config.toml
n_layer = 12
d_model = 256
n_head = 6
n_kv_head = 6
head_dim = 64
d_mlp = 704
vocab_size = 8111
activation = "swiglu"
norm = "layernorm"
norm_place = "pre"
norm_eps = 1e-06
positions = "rope"
rope_base = 97600.0
rope_fraction = 0.5
qk_norm = false
attn_scale = 0.125
bias = "all"
tie_embeddings = false
parallel_block = true
init = "uniform"
init_std_qkv = 0.028
init_std_o = 0.0
init_std_up = 0.028
init_std_down = 0.0
optimizer = "muon_variant"
lr = 0.00106
lr_mult_o = 0.948
lr_mult_down = 1.5
beta1 = 0.95
lr_head = 0.00627
warmup_steps = 200
schedule = "wsd"
decay_fraction = 0.568
decay_shape = "linear"
final_lr_fraction = 0.0
batch_tokens = [32768, 65536]
seq_len = 256
doc_mask = true
train_tokens = 856900000
steps = 18267
dataset = "wikipedia_en"
MLP neurons of a small language model. Each row is named by its layer, matrix (down: output weights) and neuron, and shows model dimensions 128-255. Each number is 500 + 40 x the weight over its row's rms, rounded and kept within 0 to 999. Numbers have three digits each. A neuron's up and down rows have the sign that makes its largest values positive.
A block is one neuron, or neurons of one layer that tend to fire together. Before each block is what it responds to, as a language model described it from the Wikipedia text at the highest values.

Responds to: Fires just before a noun phrase defining who or what a subject is: "is a", nationality adjectives, ", " and title-line breaks in biographical or topic lead sentences.
L6.down446:529447511454433517562515472506445468536482475480499517561480518511499487505514517490545539491501458543521518426496460491503516525450505552528459460496463548551478468471488567392539522497535444516556561466510535533534578506593536421543505552501551517480508525564444566553494496508444522451458521500451488409549521525536578534524550513476480504511540477499457531436569487539535447521496
L6.down460:553517572519549556507494507549452494499433394484524493550510485484476535550471486522521532584553456531435470432546504435491487480440506510577459435535508521515498429440524512470544542486512434554448592411444515512496510448524509445475534542485408470454497575470474517474477555560477561490502528513507487538465476548546558471491497485461540572517510406524539543465499465468452443531523
L6.down476:458536530503471575537500532450438522465524557509482508565471505475493516499553483467552509553475450503518501500531440533556531444441543451435429469440418553520592484441495589454497472567575487526490511479489519579595504530568511468510447505395485492463511496497501506482461522448465532513523500476434446480518569464500587486493506433428507537460503512505518456430526492521531439524564
L6.down657:508526560456489501475518490403445572530430503472485427594498481537529517480483499437494534527528446512532545506471508498441546509511544471478490462512515463487494455544516578510515516502493461497552497492520565513508552476523386487475514515528502517435423514502479505509535546560540461483498541540489469424456466486527522487510514555487504531457500422490514575529523510502520435498519

Responds to: Mainly the articles an and a that open a predicate or appositive describing a person or thing, as in "is an American-born", ", an educator", "a supervisor".
L9.down152:464532524452457506535456474457479506501517512516468550502478461434486544527516549477556502516526459518482529522497536467514578474471546487411479538463531472487475493485510522456471537550545476493547533521496469550538532511534401450502491505513472548520571572540515508486443458453484496447550507505494443522422524514540507498528502444554546507527494508413505478503458442471514504580471
L9.down243:513494521508482491513523437442607481459487406520525514565518439459557501519496561477486535565464535536493499433514528498529516478504432556536483503541445478493515538459549441470502415516476518446483546506434571498508455412543433485424506480486526517572533590474541493473552524452531507502544415537539483474559486454501528505528549476498423504514514515526501514460488629516491408485534
L9.down271:477501505515507440459526476547531501520562576505551502558548504619530515493511522451472530536536543521556536461498428465458529450463482490520566518503461465506481516435434480481466513517595596456467452477454487542516485470476530544468508499495491451535455561488490531464451501505466531518505531452495503523452471493544503481483525451486546524559522562489491544487511522552581498497492
L9.down291:519533498552509459506514443484581466540554481578504485541525426452481554468521527527502520525498559503453588485535541490572482513462523451541500528496489531538506483400443514513492481472502487457492513490451458512496439486513500525502490485491515469522448494533472486461520499467520508468578429493499544465533503435486476551521420545471512498467498544534483563523423491565482532526549
L9.down357:522500478481470461563450563473518551463543496542480472493507425483420508411504619428440531434527463522463500557486468508457520463461532494493454472508505511532446465500555393487610424506477463518456500504419549523513468476506507494469475494532457499419466476466521530472549489491507483453493520395467422519529485455481474521476495478498470545584511619499483576502525529537508580508526
L9.down514:529478506452523507471515454449506538442494484528591427478501526530475538545528542519495493549495558619509429559513498514484511565539508503511414500497509412480523471533552490485522508466476473512560519525532447516499567513499507497523483487456452413501550481529559513481527448475514490518460450475539449470538518516512535466501546521533468524495429525496488477492463437466516522446539
L9.down663:566549476542467495523490510484503513471513499406472578498511486498516483457449458564465546597529501537540577441422481566538509478502521515537459486492458443480534420480489546475496499469528463444526488531482485533539523464557431517564532493545518509549461539557473531459560493551431493525477500554467544465466443494545514528539566557450550510515489513480528533490435461526473502437548
L9.down688:496477396532468450508409394517518492551500477425539487485505493514523503552542487430522520507560468446557488530520487501546527508499540457540429476413499533522532482514493421534592492524558463502557541500471520526504514542527519564520503487511494482470526427503516524429482534521488471535554484536490527504506503507466502519491545514463457509505458479436447458528460464447514463531554

Responds to: Function words just before a described attribute, mostly in species descriptions, e.g. "characterized by", "flowers are", "Juveniles have", "plates with".
L6.down36:517467478543489541533445577522508480462494453551473522527543556549489527507476531520482508510497515494466583435508442448500489505511490512483507413532497528578488522432520504521566508519576547490477494494500599557515512425486493433479435535530478425489495489497606505499511498546511504516478500517551463483431518526552470499486458521458456471546435558478494477543572512417523539544441
L6.down232:503461527532473486525458488505507518434521574441524465530586522480503457532520511490489532472540516477503523498494497500465527463474518563537519419475473462487481523539485469525469442495539437465504507478534497490542378503559490477565493449488530517540457519444492450493517489450474534515530480540471544506538450481543503534515477511519551501526467510560501474496550458497478484484490
L6.down340:476544474506527471587535534499470459439456475560501497507512515446427467489523486576501509448442510559449492586552530454509477544475431505507453496532489479509513526523507493426491422509483537503476522487524597548464468482498506524535502482471495607452535449464508532408516472542481452461463450601490509476446441521462450445514517500501469492566490513498539495532428466546469535559526
L6.down419:450464447551515433572466565430456498496490524482539535531467596477523498513511447457470478582458484523454524499491497487562532510415468538535477486474500419528428474549426566475499553526506449477473476538507470454502410434479520442492503529528475497481549476426450468448493526499525501476471534549476420507504485481514441549448541494444510498468486457453510505473469467465515501557504

Responds to: Auxiliaries and adverbs right before a past participle, like were (injured), was (built), not (initially); also located/based/found before "in".
L9.down10:464486541460476487488469562437420541558466455535531473533487481395453578547552520519468511519590503487492498488538469482541492475520538486552570503479559490468419511539456476435520511537531516499491474512462492500540498455479499463560530484465454533529522500500524433453511460503465489546477541514499445396429562484487547421463508448543564482475520415459517506507455515431518539465473
L9.down54:436504504549490520481480545499453504545504534480440429565503528488593501464524486465515508515550555490469483554482484505546460499536482527563488582559480502433448479492532530407537446535548507555554469512530465430424449424487462513459519482594476512470495481489499479532498489567516516450513516502591439522571482537501470500551523562516402499520465472447538475490432469482532512504505
L9.down314:537499456562481498528463501534478545502518540546485525546578535528528486457451470432471567443529546512468558562554551522499536469525496478456505505533444488629494491531441481495418463481481562532460559492572555485487564494467518499494447476496452394461524468432496588553470503481518475495451489502436495494489506461508542471494522605472547463493559530501451508522442449556514547473538
L9.down414:457488523515501495488418485497506469534479506477505455529494477459530514529491485445556488484561487519493540518483522478512543468456505578504524435467469429526496472484572462444493489452499466502512495493540508440470450575429502540464469514512532473529544518502526466531512536502540519503544486464480424492444466525527541462557474471546497491495448500451556408433492490528530425453487
L9.down423:500466476499568508535470384506494404429471524530482573461563552470511533470595506486448559524475599449501487487507491564448457540560496551497535460505474552431513473474474549528439519481475469497531486446453514543474519492515488443538557458581516504499519519497535563506534495578522510438503513499569498543446484496547507469486452537481500523474464514434503548431536481502499470500526
L9.down447:529494469553484524446519528528519456513490507497522484450495524443491574453473425451491458470441526460587569492555481510499530495484549519416449471517489546483492451469486516556466540458489526402432551522462470457536525532501555502485550525459547519498519522473542566455574508537499563519499547563524507579503511478431501463471472443560521483481539484466460510475521535523475493505432
L9.down551:499402469526477504494494425424536473534464455432471491460516521522481519511473513500468465482436512477571563483535474526523458498531525393471467513446463463466466511510533486429458475533529443492492409503508440480511439529490489532499416578469513508559442520532540509437523483456532507455534523566440522491489466434518476488524491463497552446477594512527588502474451471520459441467483
L9.down559:559479473508521527402537493554522504514458506478507512514528495529562435516445483507517484524440455448566522412472452497460514454479574521465518479439524525516510406468482510457495477565447403528494495516461569508516500463512506501523543526605473444563543511444565483492514531510484497544489553468534570473510516531512553502522526556482528421486568497471478406504440450475549504484509

Responds to: Final pieces that finish a split word, mostly color and shape adjectives in plant, animal or character descriptions, e.g. b-rown, redd-ish, ov-ate, bran-ched.
L3.down204:522524488501550450589507429487547524494484470497543505501551531505479493563536522508460470555558574494520472523555507545495484495464475446496522542425546475528486464493454508514441545501464454511424491478496455499456513517583478405379481467478580498593497509521440525469466535541464450458486540479484516511528529531503453517502492470576555549482517476443448515468527486499542416507475
L3.down335:477535528504519486509529545523519478462508566470470614473465538512508511534560523552469534512492476448531497476499499554538384497472474548465453542466504518452458489520556466545447523576428421484512444570521521518557407452499473486435503508579530452442496432482451506544498487499528460442533453462485493485508431594437464493471500520506449553451504423517461500389525487482514474521491

Responds to: Separators right before a number, mainly the colon in clock times and durations (4:30, 14:12, 2:10) and table pipes before cells; also ′ and ° marks, with scattered unrelated word pieces.
L9.down146:517481478557544444467481463545526543516534531544553521524522451524410541492521539535553522522450574524489422466518497471451486462504544541515428437523445496513484557422488449528485572510505467487446471461503517487507526526479524552499390523476466431529528468526565511410458432489595538452523500507450545473472449503542471477509402525531428493471495494430508451470609508450515534540467
L9.down233:527547497539470447452564542451489432489502434427455557427462480564451453528413526491556553443459513513503512427539488466487531505492515480507513458598469529491456525504524521496538473571503507514505557438474567490554413516566498508482444464488554501509488478536540478452481513470526549525486497477509465464480462572519526490504485548497448443548462470556500538403477527476614500470477
L9.down265:491458492591473449490471431570539484489414492499499477475503511538499486387523535511575539510489517464527455484477488502530540492517473532521501448543535556479429510479475488502497469492488572540438424547444544455445574511578484530475512498522476511448482544564452469470443466534547524512482538524521495468475498476463491529462578497454544509535465452524529486487585475507473527543458
L9.down324:481448492451578493499525499490513460530426490539499464544569559532475513511473489408510507505519522494507490529497512514477544529536446537480584477509508478446517505529465469551540446512480504488472505462485544491476548474501520496424604471425523557478527465523595544553561520520447434547482471493551513481500575498565526379493435527524541479449574487482483505544512542488567515421491
L9.down328:429470503516477579481461525558544455471513542483456553482521421543501523552551482472490551451471476499516435508500412493557513493502578539546533466497551564510534468469476501540560493503489533389464534491480471533454457501505501439542506522440468535486515610515459496444442497549510489563424505559510524482562400492552433542552542467575478522430490549451593467483500548549466504488489
L9.down374:468496442462489491474535469509559577470492485527511568527542468528516475478536519586379448484435549516521551463502484484543529563536489496451478490509522478454468502530489492538603451481463417507542541517545525500525552507559564497462537524507482413488498472490474432535492400522513557476443487503492460440509492519482444525538481477504487517538483507454506553585516501403539520558513
L9.down480:502441538554469499505476557548523599528472471510494450454536509518495538480512555489515515439488463468510475473455447501595502492475476550502420533494438562467504487527499546482519523461524446520514528455434552503549577455474478545464504505481501543461505475525503498555497443491532456439509441490507547511519474455518534454543492531493409488476488472515488516502467478505460510535457
L9.down601:545510502549502501492529478475518444451435416589517520470464524533525480523450445469510503544503450534495473559510464462399477489555523486538533500492506560538528490444588485573528433472487499588515517511575495508586497493532480521554467446535411516543491514449465445497494505466530507493536477556480559491503493497473451474422576515449505442477453500525481504561533489476489498480509

Responds to: Double line breaks that end an infobox field list, such as Website, GNIS feature ID or FIPS code, right before the next article's = Title = heading; weaker firing on scattered mid-sentence tokens.
L6.down64:493556536400451516540489595529517533525463528542498477518505523495512439469503470517496505470592410475539463495513434503448499437490515489509456427537537622431519562509473528465549545463538463531581465523556486576469482470453513552510498531488513510514464495475616506522543506457474427513527551521435447539528571517553523486495498482463475458559547493549500435513484508497515489530524
L6.down260:464545435556415579505472510494554464465505492508481527449540492547580494478484508511565470460524520504491504469448495494491480455567466514534500520507514526477518490459483496506475426521582482536524420542558487536530546469507454480477496576509434489532464515503504517531480595508493473520492511487481540469488484550425577527538437508553492530531506529566482444515487507487493519473495
L6.down333:569488429534489452519414487427534542523465456446472506523505540518542444462535481480457517489522517491496448460478519466396590559529407460531510489544530484473517490540478398499517552559510483555500491564514549467512455520536529578506509462522482481517472513530481455522529521513477542521523527516550388567470557479446450558496468502448503525516499477548485471629451456467572522437529
L6.down374:465472519465391540517469508452500437516509482522506462480500496453484564561551527516479528525435430405501477483437445456512462452505512573509526512539523489486555565493563524521500580504491427495535552567503512545478476547407520488556548445472538478502503571463512505467473431460590472482484463510538486496477524565532475452499478520494559470532517521482498488527520451474488509423463

Responds to: Forms of "be" (is, was, are, were) right after a sentence subject, often a pronoun or surname in biographies, e.g. "He is", "Rakow is", "It was".
L6.down23:501481530507523541492518516452523486564493487477498499530443451535482515506467538514530451510514477505513499548456469512537515473523488500502484456451507500543489516456594492466475549508557473508458571462587482481474495463511528440517504480504514513484513466548470488460503474532558541430467406488508455523490413427443506520432515545550523480455505548471533476469429517540487500511465
L6.down477:472500532487528481455528502594582538462502431515507505538504466491559545518589485486499447507547462492462504488517504512496490485468534542526498507447485501460571498471519514544518542490504502469599520489467442479540505495453532410536503447451481522487581511464487487526508504579524508480517523542537543551536439545522462527522518478575522502476539484467482535584509483529467417484436
L6.down498:418514495496486524484455536449484478520493499384480515507511508533491536543540543518507504582480491433456505549549527546506601470461443495450472536500460514496502471509520497457527459505562504562495498507512419514514550510526535422498519505509480512513501456499471503433502462485527545430490444516462490493460478476416563446444584556493454579435474434546496591453464465546468471518500
L6.down620:502490587516595491492522548479443505519460442519535508576450528543486510440513502496515501561413526571511458533508498529488538521467529476492491495486440515487556453514543483457534505541487401564456491508509546552485464474521524434532560529584486486521523471468569538483533546494580471534567536510538455477442502527478530485541498516469541454512437505486483594533538566516552503530473

Responds to: Inner word-piece stems of multi-piece words just before a suffix such as -ing/-ed/-tion (ex-ec-ute, em-erg-ing, ass-embl-ed), plus some wiki section-heading tokens like See also.
L6.down122:486492519510444546519471449508539510518491434464447491471490515482541551438478547524495521481559525463421522502442481433437479470481416483508454547469524483469559447480522517477482508500465500457452420487479466562485485469531531525526459484511490458474530420574493583462409611450508548547619459494457503535546486511487505534495501468506501473546470505453518490480575512469557490512516
L6.down200:541571534486577550472543450506472462502503566476478531481481500501550461551549579485497504517537557497428456544530590494528468548486521434490476509537486486574487515499509520419466547489537457464534479406483486485537558493521517530503492576529551471516424467502519526508497469508553495435584524448482516517533483520514481453505483510567451431515515492527531472495571478439522461480476
L6.down210:526497465494545496504506584459474462482505509538456472509491485500478429534518530486572452497496486469464560471447447492461534467510468459546452461563515508457510539472488509451516450459513521488515517521531505449527507490483525506477493536406479524475570417460490547504519495507488502494462608479528505484504469497545469517481526562485480570500528511491502578494496468539496469518488
L6.down211:492488574464567488494471569475486549489505536531431515517526537509486521499537543542465579543509514465517449550420515414469530455547435472535435503456460500451488472535577515518434504507416549452452496432491531443536509497447501539511505594577518498510470559485496529441514482519489576548451486511487454481503514395450520520472422492544455519557469485545526448516479453528506456529523

Responds to: Structural tokens in infoboxes, tables and section headings, such as table-cell bars, line-initial list dashes, and heading word pieces like Ety(mology) or International.
L3.down174:440488433584510506548439477501525526486521533465523444507577490493566468487479508457545496503519500460496553497482421548480505467528517469505434525490534505567476536496509376518512474456419488519483483522463481455523543487551480543490468521515480535515522548512436512481489389462488518533574521499503447437561445483484517481466574457387529455447490518497512479467501471487502501574518
L3.down274:440481516522462464539581567569455475515578487516517513545541513438585526525504493484484523459470479524485531483524482486530473512550504470491483557538567542468550571493599529455459560469522491563425442534473512501556554516514451517525498531480536544499468552504458447487439499505534544510454560428426449583481530536445501501512446502482486477463481493522428474507574486529464509502493

Responds to: Word pieces continuing a word already begun, strongest on German inflectional endings in titles (Deutsch-e, Schweizeris-che, Di-e), also mid-word fragments (P-om-pidou, s-we-ep, pr-int).
L6.down96:548506526534504534539527517548533534544573464463560451491552478525518535448512492480471431470549506478523501450473466531523527441482531476493519526496546539520521494484508512526553464451478517433539467515443468513481535507468503532511529534465496452436508451503592516467406546447490461512574492455509557566504513488577494544507543475466487494493500573435495496445441497546486525536445
L6.down258:481485545536552465506526490488561481565556508477521508527593541526568559525532501457519522452502490514473527521475520569421558465525486488502533579490511492439485576434486479490574454478480528480405458519478537509585593546509582555525523507499497493431502494478551444455567560418476506527525527508475480540514463476518454505485453500430460431530501524414426454523501485501511499490434
L6.down352:467490547416546492562540506514515513536425565522569516499546559450536498475493464507461455489478534474527447502468445551478526479557527438451502530454477547522484439534515537505563498489396509544543487480501493524503513496556491492500572470472485526476456478516514475546433494488533481450489479452472471628453426514526501489449494554539537495532443540537467502539509501525457499467451
L6.down471:534457505528475505526576506531575479477465460505507500430456508524501496502607537529451543507530523483479466563495445508479474507560554502486485476452444507469510481440489475494504478498569543532491609501522534533520511498452530564429540448500564450497518487543486451541433465504496489467534475486476545489436527562513467519478468466504491500478507499522493531439501450529448498468437

Responds to: Word-piece and punctuation tokens inside Wikipedia tables, infobox fields and statistic lists, such as chart rows (ARIA, Club), census percent signs, and "Accessible".
L9.down79:525474510484447545458526503601552441523489451508518586516508508539510468481559482456530484569470519525475456504527522497561536461481492486499486473486427481512499510486606496533503448513491505527511524549485519488491537467470515505407473586528483448491457589495444521575452546477514524590504550510460622555503465558531543557476473527512448506597514507510429499540444525440555522504522
L9.down139:533520464547583512491463490544490562534432535487434520525444552527456562462510478533448511455508512529508486476511457494493428485495505560502522392509535462460454510516541479417455426460502434547481464504437470533525512501500525419491535476484484489423524511439493530495561509536541529486525540519562476521439377455524463498478558566467449432550466503493514561506549498555515468566532
L9.down216:512502449485524455538555394446514431521553553517463463528565510529514546528543578480552477465491504462490518586463535507545560493440424470427469559544466548563579503447568513515429496516521406529427554510495481461553600484548490469478513476478448484540526552525551527487534439534466556515491523507428492476545469511549487510508583459496523499451465512464514479443511477555455523503554
L9.down376:541480487505526506514497451527487503541529468609545559473578453555507513495565484493492423487454470496576484543429560525541473437409475481517565476491521480460505474484461426560564493494444529526490539552551533524498550526424463472477549519539466511558480475459512540531507489509567533565449546553497536445495440458472443524510433501476474445517493589515481485516468499497545488540552
L9.down579:586527572449537509442548586431453474504438476509421506546493421427534533483509512482606495488457516558528562510540543474466489480525429510420493541464558452442443445484493511523426506490588452525479554465479521497498453512474544503528440488615614457565515532490536466506506473434474428529482505542574496503489561484527526452513427490493496521549498433527454507507507488579486562488573
L9.down603:514470532521488517504497485499551455461498433549458490585487414496436458502551546444499511458541476423522488506481509519540475422511558511510484562459507461498477558470484429429527498426497525539449501512471475490439598527502517480507562523523509529504503521478508450564430464476548544495489492548465494507540544493489583516480438536468502521496523515446527534494532487515479519461475
L9.down666:532503539517479535450479471533481593536544456469455469503534511541525417497433549536491455491511484495503463563519411539525535474529439519501498505536466476557545468517494490534549485464484523574513632497481501498523516527474481516464496552517545516412535450552496572576531465483483441574507447469501514518515501518450559468515460431509389525450513549519472533473488523499467479545483
L9.down682:505457460521519541516552553551541525540472497538502474503522508501405550520573513557492504495492503479506506488586423520524485575540441440502520453564487507493521406462485491551440478504482517450503523457490511512550506495472442396510511579465480486485494470510483529517523450550478555453518441494521532463552429492607537536471521570463573499528418517531499400576516534521482526482437

Responds to: Tokens inside wiki tables, infobox lists and stat rows, chiefly an opening parenthesis after a row label, as in Albums (ARIA) or °C (°F), also "ID:" colons, leading dashes and pipes.
L3.down525:537510542460523553467483458520516452508511520562538549520432465469483506514514483539464491505491517570459522535529475436483512496449467443492465440570586506525512466539494531524576497476529475512500465522504410457526533550500504464474523478558434470516535466545456513458509469514542527484427477508491506524540551451518552543497593554536469552475520596497519512432482481430545469532542
L3.down668:524490480505554524451419484540452469505447495568515511545552496478544495543489525534468580467515510494493523527431551510551493524426533457453475610478469472511530488515492440480468469476466444469472460533447443429485484555514495470503481491566515567507536545427484509552454509465514498572434527453470526472532564474488509523468434502483497398491526540491512497462517462457510493481502

Responds to: Short vowel-bearing word pieces inside or starting proper names, often German or foreign, such as he in Weinheim, ste in Armitstead, Bo in Boch.
L9.down7:437496494408538508493511511491501573532508514556555536504520456503523579509523498479538512485534488468537570529609488473509508474457491466550562535522445509526481540539513466475456496531531503467437520488543439546516480523490565554523462565527440541476536457465544434543503527458481452480558479503411510585513486391512445522520470504472505509441527436529500566470484492567529451448534
L9.down134:573529524559530465575500537450494493511521403555511512506468546479481532496548497506478531445513586409480490502549508441456490529576438508438496442556519540436478471464515544488499497490468496482524457546404515460556457521514501514447513527502502517515506464567437458506418572501524574467539541548518510424504520518488502521475589495512575513540491540484474455510528467495501465476463
L9.down340:518573494519510495500541509461451460515459514431408522453435504517548490484489526519551529471556476448440574541508479519487504521502512484487505463495542467463559520457454550392505525543484524496491489505461499517466529554536487487504500505557506540533524520467521502438500485540533471460470512525501508467535509534439545517474442543483516445415571458565461544547464506453478450464567
L9.down373:450546503542458442527456492467539489479486472527515416478486446501541444441555537514485461511488505585477452463530552485530479566472457423439545432486511500493513461431487517479493532575557544559547496489555524542564514534548475512529437556588565484535447418522522442526513418528433461447507485491482539513479468577529447488475480491478461501436495485469574563476419547471518516505488
L9.down400:543466532450560525480529434517473496555556452534538514483567493490444584457534474525567405524509470520481485528477520519462571445539495487543505445520465489492456480446458443567564490420481554481527509499452494468476525495439597496487543532446475488501533476456468447510487531473539510507513476475503469459533492457535494496498492510445448485473465527444456495496551489562496442552444
L9.down586:551398504548402528571524488544481440523505465583427556488466545489512476506456509514494520573535458390543459496527486535546458452540465475418545505534512516506494504497465494511518496523511578481465502567504467511516491483492513508520529470507518549392504534500504404497538560544477432580500514517546550527517551522530519466451489544456531537427502528429528587454490504444442494422413
L9.down643:560518482502480413487510479446488566503477500435527517474501473505510501499542505575573533532586407497499544471577551475505447560447475522453504458486426498470531519563491576517492472449572457519478532528582536489544501559515505511509537515495500465580486544499418467515472501500485518504428479478432458538493471495469524524473485516460588494437475504527577501484513440535577450496456
L9.down676:491488590499453511500454512450598490502472534535449524464581463541486471456513528516505511459551522431521532475542556438510502500519535595487409526492460509592505480466463468508479533488550513527529529568566533482505472506428470462498476492493567429514532448493531566532472523550554517484487508522519465458494555478467477511472462532487476522501469527479539543547483469462473531440561

Responds to: Middle subword pieces of longer Latinate words, usually verbs, right after a prefix, as in ex-pl-oring, re-fr-ain, im-pl-ement, all-oc-ated.
L9.down19:459496503485546494523557483475504514527492490472495531480521469520452585592482494488518568460425544478511459486566502473574472506452462543442515472544497500621524561532553576489538442520546608481463414493498545540509521485515457509458522507513578424533536446447498580477504472485500482499562483420489519428456577560492565434429495558480466459505452476461512513480478485456484525548485
L9.down74:422602434587516543467442458530456519491480533539567518475545501429503508542486473443501499527487535465533495510496583538487482548428496466496581547421527488482510501469558484541654482461563519539518480480500540550477505468559464526484476497454511515545514503535520503516484486529527492480476481479514482454531487456517459488435524492430593525495486519524534480495523552513487496458478
L9.down190:513509478447538470489521547476516444583528578494513524420468509549437468446508479522507485521470461549455527492552434503563513550496491450473434493441480447530458501515505511513521512491513473552480470415575512391552476534506511487520538507399486425498508505535498535477507576486495546411474516494500462488492502492499490498498490550496496475519461410542519462490524490557547599583482
L9.down399:485460503462501478520494470556512490491571486487538467545434538508592529537509473490509544505500480522521469492532490516501522467513430517543463541410503524535481509513482496572526490537479520483556488485578504522493382496403456443434434509533564431524495415485542478536463518523481474528527478482513507449472536521560472482480502490498484440481447529564446518476461464471502511536551
L9.down402:548534480544480518536480502566517494460506526577522508543570544472500579496481551414509522537547442405573517439419506493497545507471531509551494507504476471444449529471535523505503486509508461534475486503513542503496489486590572526422454468417536482380551520501588482480467505549502524538524484477490485537519550489575475532556520531470498439435516488576498477468525515508541500478555
L9.down437:544474493485457463412459464457460405422478473507468549481524564441490494391436557448565488461500467523606511494530478519464456488556489558466544376520499459482526469405477505528454532512443479514520485471506530429500570476468463474498466496439502517501486572460476535517565468544552478529508525583563475505523558505504491449555503539513518566530477534551444491463418467469504530528476
L9.down518:543612601508490582532485475472523449457498452519489514512502483521563471463552478515488506517420536519474534469473509538548460487463438492587496522442513560501514451511475472456486511582503487416542424467489533474544459485509447463461491503544503424472515505469493440511481536460459491473468468428487577458446468536527551526510488433455528536440545510502563396571540407471470498539538
L9.down685:514432473501446433536464508559529498514512485457523510520499534475537471552531473453529424398479503538552473539541462516482506527464497520492506526532521524551484500476564522520549466486540498449485512502496487494515458489479518552433479503534444490516486463495494454506519469432548509472432478526450554425500533493503494554556509551523528491547519495507534587482456526479544447508454

Responds to: Be and become forms directly after a subject, before a predicate or passive participle (was filming, became more frequent); also fell, received, get, and = in equations.
L3.down152:535455430449454508483488451537540460437389481524525456479535463470477534475486483500477542469457505566531589470473518510539499540453491487542492473467519506565462494487451541518536506542547517525496462404481460511567517503481546499460453419482564465579498511462483523570487476525512503490499519458448552486490587542497452485446482471603507540423474522519505470406475560481479492496468
L3.down229:414508539515487545500504524457520490537464451498495445526468526473570490458491522499489471500446514483495467585490540476520597480510513490530523449429479521508466467427496452396502522571565517630445518496507432494490456501564507421540564473566481480464480438483528531421484520471568516460584531561471531463517512494469541476550500521540490484463509526537534510513482524508459548530502